Weights of a small GPT-style language model, trained from scratch on English Wikipedia.
Size: width 448, 7 heads of 64 (1 for keys and values), vocabulary 12300, 29.4M parameters.
Architecture: RMSNorm before each block, rotary positions, no biases in attention or MLP, untied embeddings, normalized queries and keys.
MLP neurons of a small language model. Each row is named by its layer, matrix (gate and up: input weights) and neuron, and shows model dimensions 298-447. Each number is 500 + 25 x the weight over its row's rms, rounded and kept within 0 to 999. Numbers have three digits each. A neuron's up and down rows have the sign that makes its largest values positive.
A block is one neuron, or neurons of one layer that tend to fire together. After each block is what it responds to, as a language model described it from the Wikipedia text at the highest values.

L4.gate400:522488490505500472517483502483502539509470526489489482531509535465534519493510522471513490489493470461529533489490553536492512495492539506509486508471536468521500533488488504528479505488505481499541486492512517469492510501517520505464437467479456494525457454496533519505533498492490533505502528494538452470510513519475524476504493494501481486473472521507526537486488498539566524496520484518452467544503503461518464485469508538508490479556508530515498
L4.up400:500507527478502495502478472520523521522471508458478528499532509492489516509542506526533499476459521529512487509491488458477490522546485486497590484472508518496497494521499532454503539488474506535486533537486516491490555525508493516491435481535554479505482502463480452510503480483503495482520511481508472508470521525543498538505487484462545522535472509477483486454511453496498501486446526518507492509467489464467488561500531501534508529473494512467543
Responds to: Verb after subject; mid-word consonants. Finite verbs right after a long subject noun phrase (was, had, held, announced), plus single consonants l, m, d inside foreign names (Seyche-l-les, Rá-d-io).

L3.gate114:488509525476499470472459475529485499508480489521496521473512524496483459532475491518473512522523497505462479529508574493494509443532497467529528504442505465505501495497532525518490500541497517518467503498467529469523501471492473509572506503529477453536480521486528532536502539515516506485495515421530462501511506472521537512525517508499503548497506538502475430516515483483495502507525526482479472489495509472500547483522487500491531487501469502501496
L3.up114:510517459433500508534477495467467521493485446495457430508529500490472481489494471525497525491487505486497502511509475468496473490506514510500528492475535506459540515509539521499484509501533497479513495489535497468506528554482456511493532487529493510495484525512515511520489477512498487496504500467457501472489504504493486523478496492448443484488516516505491494490499522499523506488477512531523429504564448502519511477540531459531482482523498516503517
L3.gate161:526521469528480543508493550541499470504513510517469501457506476539500509529464519527549506506530546523485490484503472508501489546501500482559486519457479481524529482482501504520476485579483523526505522553499468472479501501526464495508537521481522505499521461522510488491504555534526510479505516503504491491499482511511498491518485513483511452483498523491484518499523505473529526529491487486482494505517496505505509501524476531522481487495489549514492
L3.up161:547542521508512515543488505496501490536529477531494477502496489484520466514501554484488512484488551507479516456497499476504455502463532488492524490484490503515538530463500540488522487506486469503472516511475474504497498490501501503524494517507525509468508454487541505454476533522499492498469530505511442501543517517481528436487491489479525477492518565530518493490490511437508469520506462517499504493515462486491502502545488443490518501492537480499558
L3.gate173:538545503542543475481525475478489529463557481469465493527479491487488517494515500517514548490533545483446494525535476503498485511511492521479484492496507472478494555471500562498512483480487521492464482520471522479534512474499503472450451474514428474478468472478525514498509484528519497510475518517509500506493480496533511428447490483493503538480496471514514489538501479502487491535477494515485512507533523513539507485500491421480489508483486515512517
L3.up173:506477571540510493509500482491482523481495482513483478438513525474510517496560554502523518500533464514497513523507545491527505523533476532518495510520500477494462531509483543484481503485507527501482469527468499496490531483514457520502501487522508481462510493471540488532481460515495527523523525484515496524507504459507492447475504503480490535489516521475478502505502499528465525496474486476527519501552510501569439483517509461537503496536499499527542
L3.gate214:543535456499497512489505562533442505477521482527512547475551474525517524493500485492543495535511496524456469466535493481502475516450512474524476494539499466527484510459540546439485484517463495513483474531493507531503501526494503500536531488506507498487468528508512488486488508547564534499528504492505525470518530508455536506520505540551470515506514489513524471516506514473525527524480504537518539541499483476491457460522519499484478486470496501465504
L3.up214:481493489480485505443523482508497500503460447496546492529477457498489489515517500501520544514496530544493472491571453477487479498461462512471531520487467503501501511461512484495516468496514509539510530524483541451545504491476510539528479502478478523478429482505480525513495466496500524483506451509545484457508491473505505474514538513473449449453423533498501500461501443475496482523514520510442525503468454513496542510511526506511487522497489528490497
L3.gate360:500531507516536530499510499430479502470483491528477500520466489497464514527524507532470468484470504563487496499456525508504514461532468474549536485452497482477504506529483568531497497491488475490524483536535487511485517472471493519474499511562491542502492509480498523464478482451528483497439502529506529481505515483502457463458484508520495513500506491511512533500482507525507487494495498502499464503517505481508488453501520519496505551516480524473506
L3.up360:525466501491475478479479532518457546521476474480543530526534521479527512499466483465515502472505489499514489531495499553480500542473473486509469476531488489475505515448493527486489525488490530482494510482478489501516485500493522465492496554479513485523485518496540473550495472516495471540509509496525525506515543471508504488493536507459522495453491481501532495518496515500518508493496472509490519511463529520479488526549519483522504507499508482496472
L3.gate400:482508481489527511515514513545575512497486473526481515501490496472531498510536504492501524460534485509528541489498523523515475509445438512466524536479494510523538514489520488496497540526491500502493489448500527570493472461536475519510532478482493501477492531483483541483487534527517460476502505501508493469485468520494486474492503495479490490436417482526562482494513458480501529467476536488490502475522532460514500496516498504441496477510520507509527
L3.up400:501507536512526470525518492479515473481426502488452475486470531515518469485511530513519507499534484539496478486504528481516507528492483483515481531505487482453493520501504542508511527487485536486510513482513515487485498529499521545508504493497501500481503473470486470502543527489519476470540537531513482477565539524549469471460501534514480495524500489501486519489500520505475540540461513524480504535500524496504505508467469508521470482481527473501494
L3.gate574:547493513514491486521505555464424506512516501505491495504557537481541510537481485523557522511522510486483480523494484537550452471507508455490476454504528480503502498511495515477479525502503508432501487480497495504517585524479503504493499485536532480475535501474501513469516573492541524495534460516514471461473510472517534488440519502493492490473493496474498472513485471460509505471527539522512516526484510490537503494525490439514501470483519483463555
L3.up574:559527562499523521513494514473518484494511493514508473496504516490495489525458504526514553505487544492526490487484515515545518495447511512524508526470457477543525498511507496490476462502476513513514475474470508492502502489510481464468484524525489513476501498502518496513537487501482495499512492485522496482482503481527521524512484473512487505500501460493498543474492455512471534492504488518514521503545493473498472496505486473521506511485479489513520
L3.gate745:477495443502485539471526522485475489496499490497490478499511530471491460455491530502508470525477497485521463493525535469472474515500463487525495480514515528487506439498534495523506503488472496447507516490506500535454477521482503527492520521498515507471535460525524465513529534553514470485537485488508490491495560509524526504465501476526459541481513512538515524520508509483485527546498497491475467542516495523504518509507471443536495457447513473506512
L3.up745:518464479487483518517508487521465477511538471466491485520498517504516512526487507495522504502544461524474538499500490460482496482486502504501523470451472519510475492520497488484444501511478475459500531445490495492507523509494475516464510496523529481454493454509535526489558498503538484512489464529474521498511497488524476517474528454545490497500495510503526481515493500518495456513518504460496486486541517474493498471472477526500517463501518506488480
Responds to: Main-clause verb after subject. Finite verb or copula right after a sentence's subject noun phrase, mostly was, is, would, became, consists, in expository encyclopedic prose.

L6.gate319:527531464472495476469470519499517465520505492511508487465477486461512487506482511482463520489518517506537567512522493490492539493490484460514464488492476508516506533503484469487462494531502488494489510489521517487483467507533491491442474526496508441482454478512490479453501581522465484454482530506491462486466507491502534522486485536509504481502482490530512461536523517490526503507482473558545483505524480489531492516488547516482464491501491507478486
L6.up319:457498502513500529502521536488517487539475523516500497476495493500481508451523468480516498503461503482490500490468490510507486521508482470467478486499524482556496522526528497513516488505515505462504490542470486503475520539490524457451487467575516539524512535509540475525476459523509527484478484479537554520520514460487505480484481480538500530506521513514516469510505492519523533532479464482519423477521490503513504532525528556473495482528492505491534
L6.gate364:549498464486481528531463458538525482518486495516451480493481497521499498529470469497531499505507503499500516492511460475508506470490541515438487506438506484509537556501524519520497484492514486518510510528514461492520488507581517507489491475523473499532513491502445540545488510457493510515463468536550469480468497520525556486463490532522538499473518520522544471468509484494549487443500473506523528499494479529466520488522494483494466490497481494460521
L6.up364:512466511554506514491515474505493505481554486512495501489503550498517481491562493453494531499515526503500521500483489514520492490468467491486485527522501502497529527476527496462558508461485509469534475509507491479493477436517454530486480511497500464501511485515455510508538492469472483538482492474495507499477454515539535497469514505546497521481517510493481524469479482498480528494454575516512499531496464541517494501468490503483475503500464488520522
L6.gate413:484522485494508487502518504495496517488512538541508520524510523458541517516476474523517478486477490574485547498484501538479508530474443472504546541517482530513514506501494507513488541504521513498530473488484487475484521527521469484463467491547536501484496521484451512507502520479481501548515516506489488483475566484470485514490499534530446469517565518474497507478510484474537524523489510514481536507540500494466501506518485517519510533568520455494501
L6.up413:539480495489499454526521504505509536462516495510470517479480505526517493461490504489521484520501489495529453484520550458449479502500493519475478496502437521510523578505510472515497492490458456534490473483523485495503497508518480491477491526498488497515524490478519537518505475503505486503543494498540552483516512514500491493492498477494473538480517533514535497520528535486498539528457518555541475495489483516484515507525489523468464542530496471537489
L6.gate416:504513527518467544486529510556502498477494518482539522490498484532476500479529509510500464490525466477485477473478477507497532482492488422509480478512481516530532512503474546469450513464544494489470522484491444490532445493556505442518509505465515541538420495518502523560472497528508521501503501516528508503476507541517533533515497502476509499458512491549503512537503466468512513500480496458479477539478479518503479479477514486490499466511518545532520
L6.up416:525496510523509529472495504526481490502480525496492488487443511549523522506479498527486481497515494516524478496491492459489533481513499496529508494470481528538498497518445473502465531485567459502497471509483415534488501503478518480491531488457501518526465451496535530499487483511481520520496462527531529511503505546458558484467515521550530512484460538489533502493473499497493469540491535520527536522494438516470454484500503486474492496519442513505523
L6.gate651:502475501491470481500484521539516522515496444565505511487486480483488488487486462476537524458512491543501450485521453510509535532498514513562517527465441447537480494516502537497500507472476456497501511504485431492526533518535518428490471520523527516496483467492484493528529510522472483504513464515532495495507473550496479511468527518516490480495487506538487509538539473519516512487507517497495473495490448455455537459486508506512505468565498515477494
L6.up651:496466551547431503492477515537468503527500483505473539513445466527502519488505500467517507506498474482470495494502485441484500523461499486531515465438497467518533521482487500519516492508497461459485480530457486535514501517530523526501501478476530527509466463491501461523542461518485502510477501509502510515443499531494476517500509521503492489501476538506501521521496473493489515504489519530501522521497475485478505469487572507483493533535500496497494
L6.gate774:510507502528519493531545529544496485530450483514515516456456471522509511517494503489478430513494517493491483499487477471526538512488528472506491486479541491515496494475483520514512484488512489495532442528490473480448524528557491513491474488488527514518516478504484475527475493511500518557460459553466543500530455501480506492458537486478510508499493515484527474517500461477478528514480463569504507489488518508472484475498533490460434527518499478483506
L6.up774:471456481465476514480425493550487461526481488462476523489484478529547488461553494484497476476514490482445503496521454504479494477500536534489532486468514511501491480483454507465487487516471481492503473538468462478487519520515504483518527481512560464548506431521539499481512457506483531516486528508483490465496525555514560454519550553484486459453492506527508504563512503499560466496476477502533502543528474509491511510518521445496528488512532525467525
L6.gate833:495457452506487525494491442538452480439473491529531541493502508531492521516513539515494530503514509480496470509486509486491467454484486524467505507455474506495499487497458550508497450522487503508547458473476489515507530489501507498495563504506494478528507510464519488498494492514512539466479476503508500515498501519532521501517529545530523485474519504472522512515509521490506494560423504496490478505508489502518526503500520472506545502480523485491500
L6.up833:474485490507450504513507506482487495510496491504500479516503505509491453481520503498493468520507496505546498484521533523468494535496524515520501491547507535501507478479522500452530478507517484508452477489478475485442483499509506498505492552534478473508536468512528497525506490507446545512481467527532548472431491518524520507491495513504526499535473547490477476518510425528475510505531462494528506491474475491474535503506480523522510513531474499507492
L6.gate883:483518495498553496545493519538483490520530507543523495426517517486514515558525512473507515493529490500517518519434483471507477444552447500490472553485506501497528507500496484491479480483531477502509518491467530489468492516493475449488484472502534454508456530501500503545523506530525527496496486513458504491491516492501504491519504507480519540478488505521506504472529504493495507503472486467493548463512472504477507456523458501543552504555502503510483
L6.up883:520492519510516503496517532496507538480470454496518540508492504478540474494496473529512542489509512508491493495488495515502510490541506441525478525504498539505493541450476485488480533507500491475471473487521521473515516440500513490505493500497544516495517501483481531523500485518494517585483521509447500546493520509500506492536512534497497484446494512549500490502504483511511524502508525472537498479479516521535553489475500507521490440497458483491511
Responds to: Foreign-word subword pieces. Middle or closing word pieces inside non-English, mostly German, names and terms, such as Forschung-s-gemeinschaft, Rittmannsh-aus-en, Wolfg-ang, Bund-es-rat.

L6.gate27:505475502511525497498515509490488480439526519493444503483512473507470502535524475472501529482529534530530513504538503499538490471512501489465500501531540470491523501489482493481476545516491543451523521487546485520501497508440481496525486534503483499514494491451504539517515496496481468473504532514459520453503511511491514543486539482523467512508492484502482495498512499485517510474513496502533515500520474529575484525513463515499527517544520466471496
L6.up27:512466512503540502499515496563504493490535501519494498478457520508510497499538425487505468463503526482520507521489489482508469477532539506464518482463492491483494479519496487518482539500520496468534541538546523541515518513505476463484488496490505496515506498448512490502546498535530493482479534544515535525458510521544496541518460460506523492485513497505459475483495498524532479550497539503547535520466502512497463517487474497499462518510510477468489
L6.gate197:484519498461475542459453532482469490507475502480495496454517530536468498485481469510497474513454506507508470501500484566486512506471515484476478452504508485463466512517506460502505478486480524553473534468458520512502509525505468526564451541537467472514515517500492518508502521502484474473494503482508467471507507444499500464497488467522462495488473536484462475551493479493495505488547507549491523521498520555552477482529479490508489504510456487495518
L6.up197:544467475507518513454486532498486547532517542482494495453477563472513522531517483506517470486496480526500473507507480488461465508460499468517503495527491513488516548540533482487483471475509482494476501512554519458451505531517520550513485526501515485513498520519507478500525472459479506448485534484482488496500506482530542476497494493517525514522515510466504491451510523511513551480513489560494497508463474504562498555496458458496498539518491518489472
L6.gate217:489546512522475504477494496483451499512499479495494486467528464472512539506491518466502468498474483504515474462536528472493513508514516502484485507499504492508474537476487505511505516528499505519491493459553517488486507478493479504520525529474510489514469458515534479506528520484537506525487494517476485536465491515452523493485488460475486522479486530470514475495482512496531501543513530526506534488472532491471501488536507519518496496541518496483497
L6.up217:540496485512513479461501527473470517506519499511511506518471517509498463496499466498480481468479507490465514488499446535485509488495500460475487508510475544480501462546533521510499486487506503398496511515587508510516532494546490526493511510511461497545503456500538479514524492492483484446461481525423477516469497512478508485549482517522504502511479494465482472505498496515484494490492487526517481481479494510507525514490504499542519540516505492495522
L6.gate266:473455461531546490433503453519483524484464549486499456481543483456467500505483496539508439457546504501484525505519508463450479519476479562497497495459473531501501481522466526500525445468505515503502499465520525452495528465469508478513518504515464525469519507510502497527486530500488492503505491498498531479520472494518542509525484470480474490488517517472493536536483525473493466552483526498532502468525524498520513472516494536487487567479528495526541
L6.up266:461542519519473524463549491465515549534461487482507494482503475459511526534489489539537497476517502476505534473534523538476443485509487501501497487469481459476481520518499538511491464537494440521461490483509478477509495480526534501480504456523499528509505457454487493528509494514512521478505491525544475496488525512490506531536429540476509494520493516484482496505524491515453494540496509500529480476497505476512509453499512514515438508494484514558560
L6.gate366:534529547491507460493512509516508531493507528524493513506555474482499487457489508535483514487520539494502481505531523442515469506522486484514528512462488497491487568526498484478493535447490466488501515463505488505498515506483493498521528488508561464555506503497568487522502475514511505491491538562521481568479501508523504530475485526517532526507499544489470518461485490513513487516491472531534499501445504511507516492499488502477469518490525495483464
L6.up366:517501487517475453513489474458532530523453544512426438528489511491537533524498508475489492488492525492549493514500512475512503479560508536477550515473523512490510520514492543469530512469489501468467493482511484478486530495454476558550475526485538509467535536496489514520490499497505533509491548532488520514507492489522535544475521550518470530529503491514477517482425532521477492521472488507536511495482489464486528499520543525529503473509498475479480
L6.gate475:519502478483509527466535465507541485484497451479473486458507464488443486469507535539460484486498553533482512476553497499499523467554508492511475515497522501526520533466475523546483527484446513551516480508528504508455491517525492487535495546537512475524466477456494524501492503541517487502470510516479473481491458518497516509501506514494494534492462528541476530521515530484467488538472473501512513544527527484502455462498460489507473541521544506491533
L6.up475:504502491479502552508499470465509499503500489509527507485538482488476443468516514531557552521522520474506493512514514459512475499516523477484497498506503518529483479523470479513500498496530481472497505484521492532476535470482464478481519502486502480483480468486522482501516562558545545487455513515489489459485487491487440477483524456451482488461497508461487516484488509475501503490495526489509548532513472478552511509512493490513491512486503504465515
L6.gate664:495502477519469482522525487458519513528480521511499455476467530510476447497479513510498454521527470533483541490534501522510476481508499453478483473460493497530523516499509470484474490528499490476501509538532522491479473468497488457485552558517485493534502455479513536503512499515515497462480478523483532541520488519523511460480501476519505496518501474489496506467454469510495536497489477524491532511513556526477517491503487494502495483502515502497527
L6.up664:520506458513541508510575482512503480506504494496485499489536499501502531509505513496538527481501535528487568433517553476499491520532523487526526516529481458493505537447537487514505514537512511514515480499464502471526518518532479489450463503526542484446489438483504504482546543524507474449466515541519514538513505536463505507509532455524534460475524543502511570508494528514520497506506484451531501489474521471477497498493524486496497529515475473471496
L6.gate882:522546501483487491488495535515523487519505497512524500565498507462509498464478545455521502474499479541497549531490526515511573550548457439500551529507514514493490501491502514529471541499484504491499538489529495469525516458442458457468517528468463514468476513499495510492494541527508495452517473511505501488523533464516519530516506505473477512452507524474498516540524469496527514518486522503534472541492504513491506510496484512574463509527511491490476
L6.up882:509492504539544507509490532479454482516449538495497470545467535472474490514500509519501475528518500499487490471462493467477489483521524467518518504521493506480509481519495471485473495489478486473457448501517488565495578500501493475511480511512499470461557514515492510513480468532477508497441534491486523556483484503514534568486474512526558533512505486517489462479519492483466504515496472486512512497469520504533517493568477475486433474459448511491492
Responds to: Verb after long subject. The first verb or auxiliary right after a multi-word noun-phrase subject, in narrative prose, such as grew, was, had been.

L4.gate363:497479504481471495510475515539504499514475522497562465529471516517504504483505535489538529466535506520480497525481514534454528495454461493499522512498471517561523552493443521489521471468489482506483497519550496480469454527535471512508501482510498537518474511509495510512485530489548539520448484509528507481474530536511504482496501512490495506522517523488522465554513511498519460499489500541520502480479473483511532503476484495518462495513455504547552
L4.up363:507508538484481525509523514557471525507496486525511492493525517477479540509504530483500494475526476497452540507494504499509517501503494489480428531476495510518540502490455526509464467459496485493487531483489489490502503500508508478529504526550499542542439471480499505485519527493506520521495529561498501524528554530509490512515496541478524495495511532496510497569515496508512483504444527535496495479543463504521518486532486484457492495531499467510488
Responds to: Mid-word proper-noun fragments. Early sub-word pieces inside proper nouns, foreign words and titles, mostly "re" after a capital (Drechlingshusen, Entre caníbales), or St/Saint in names.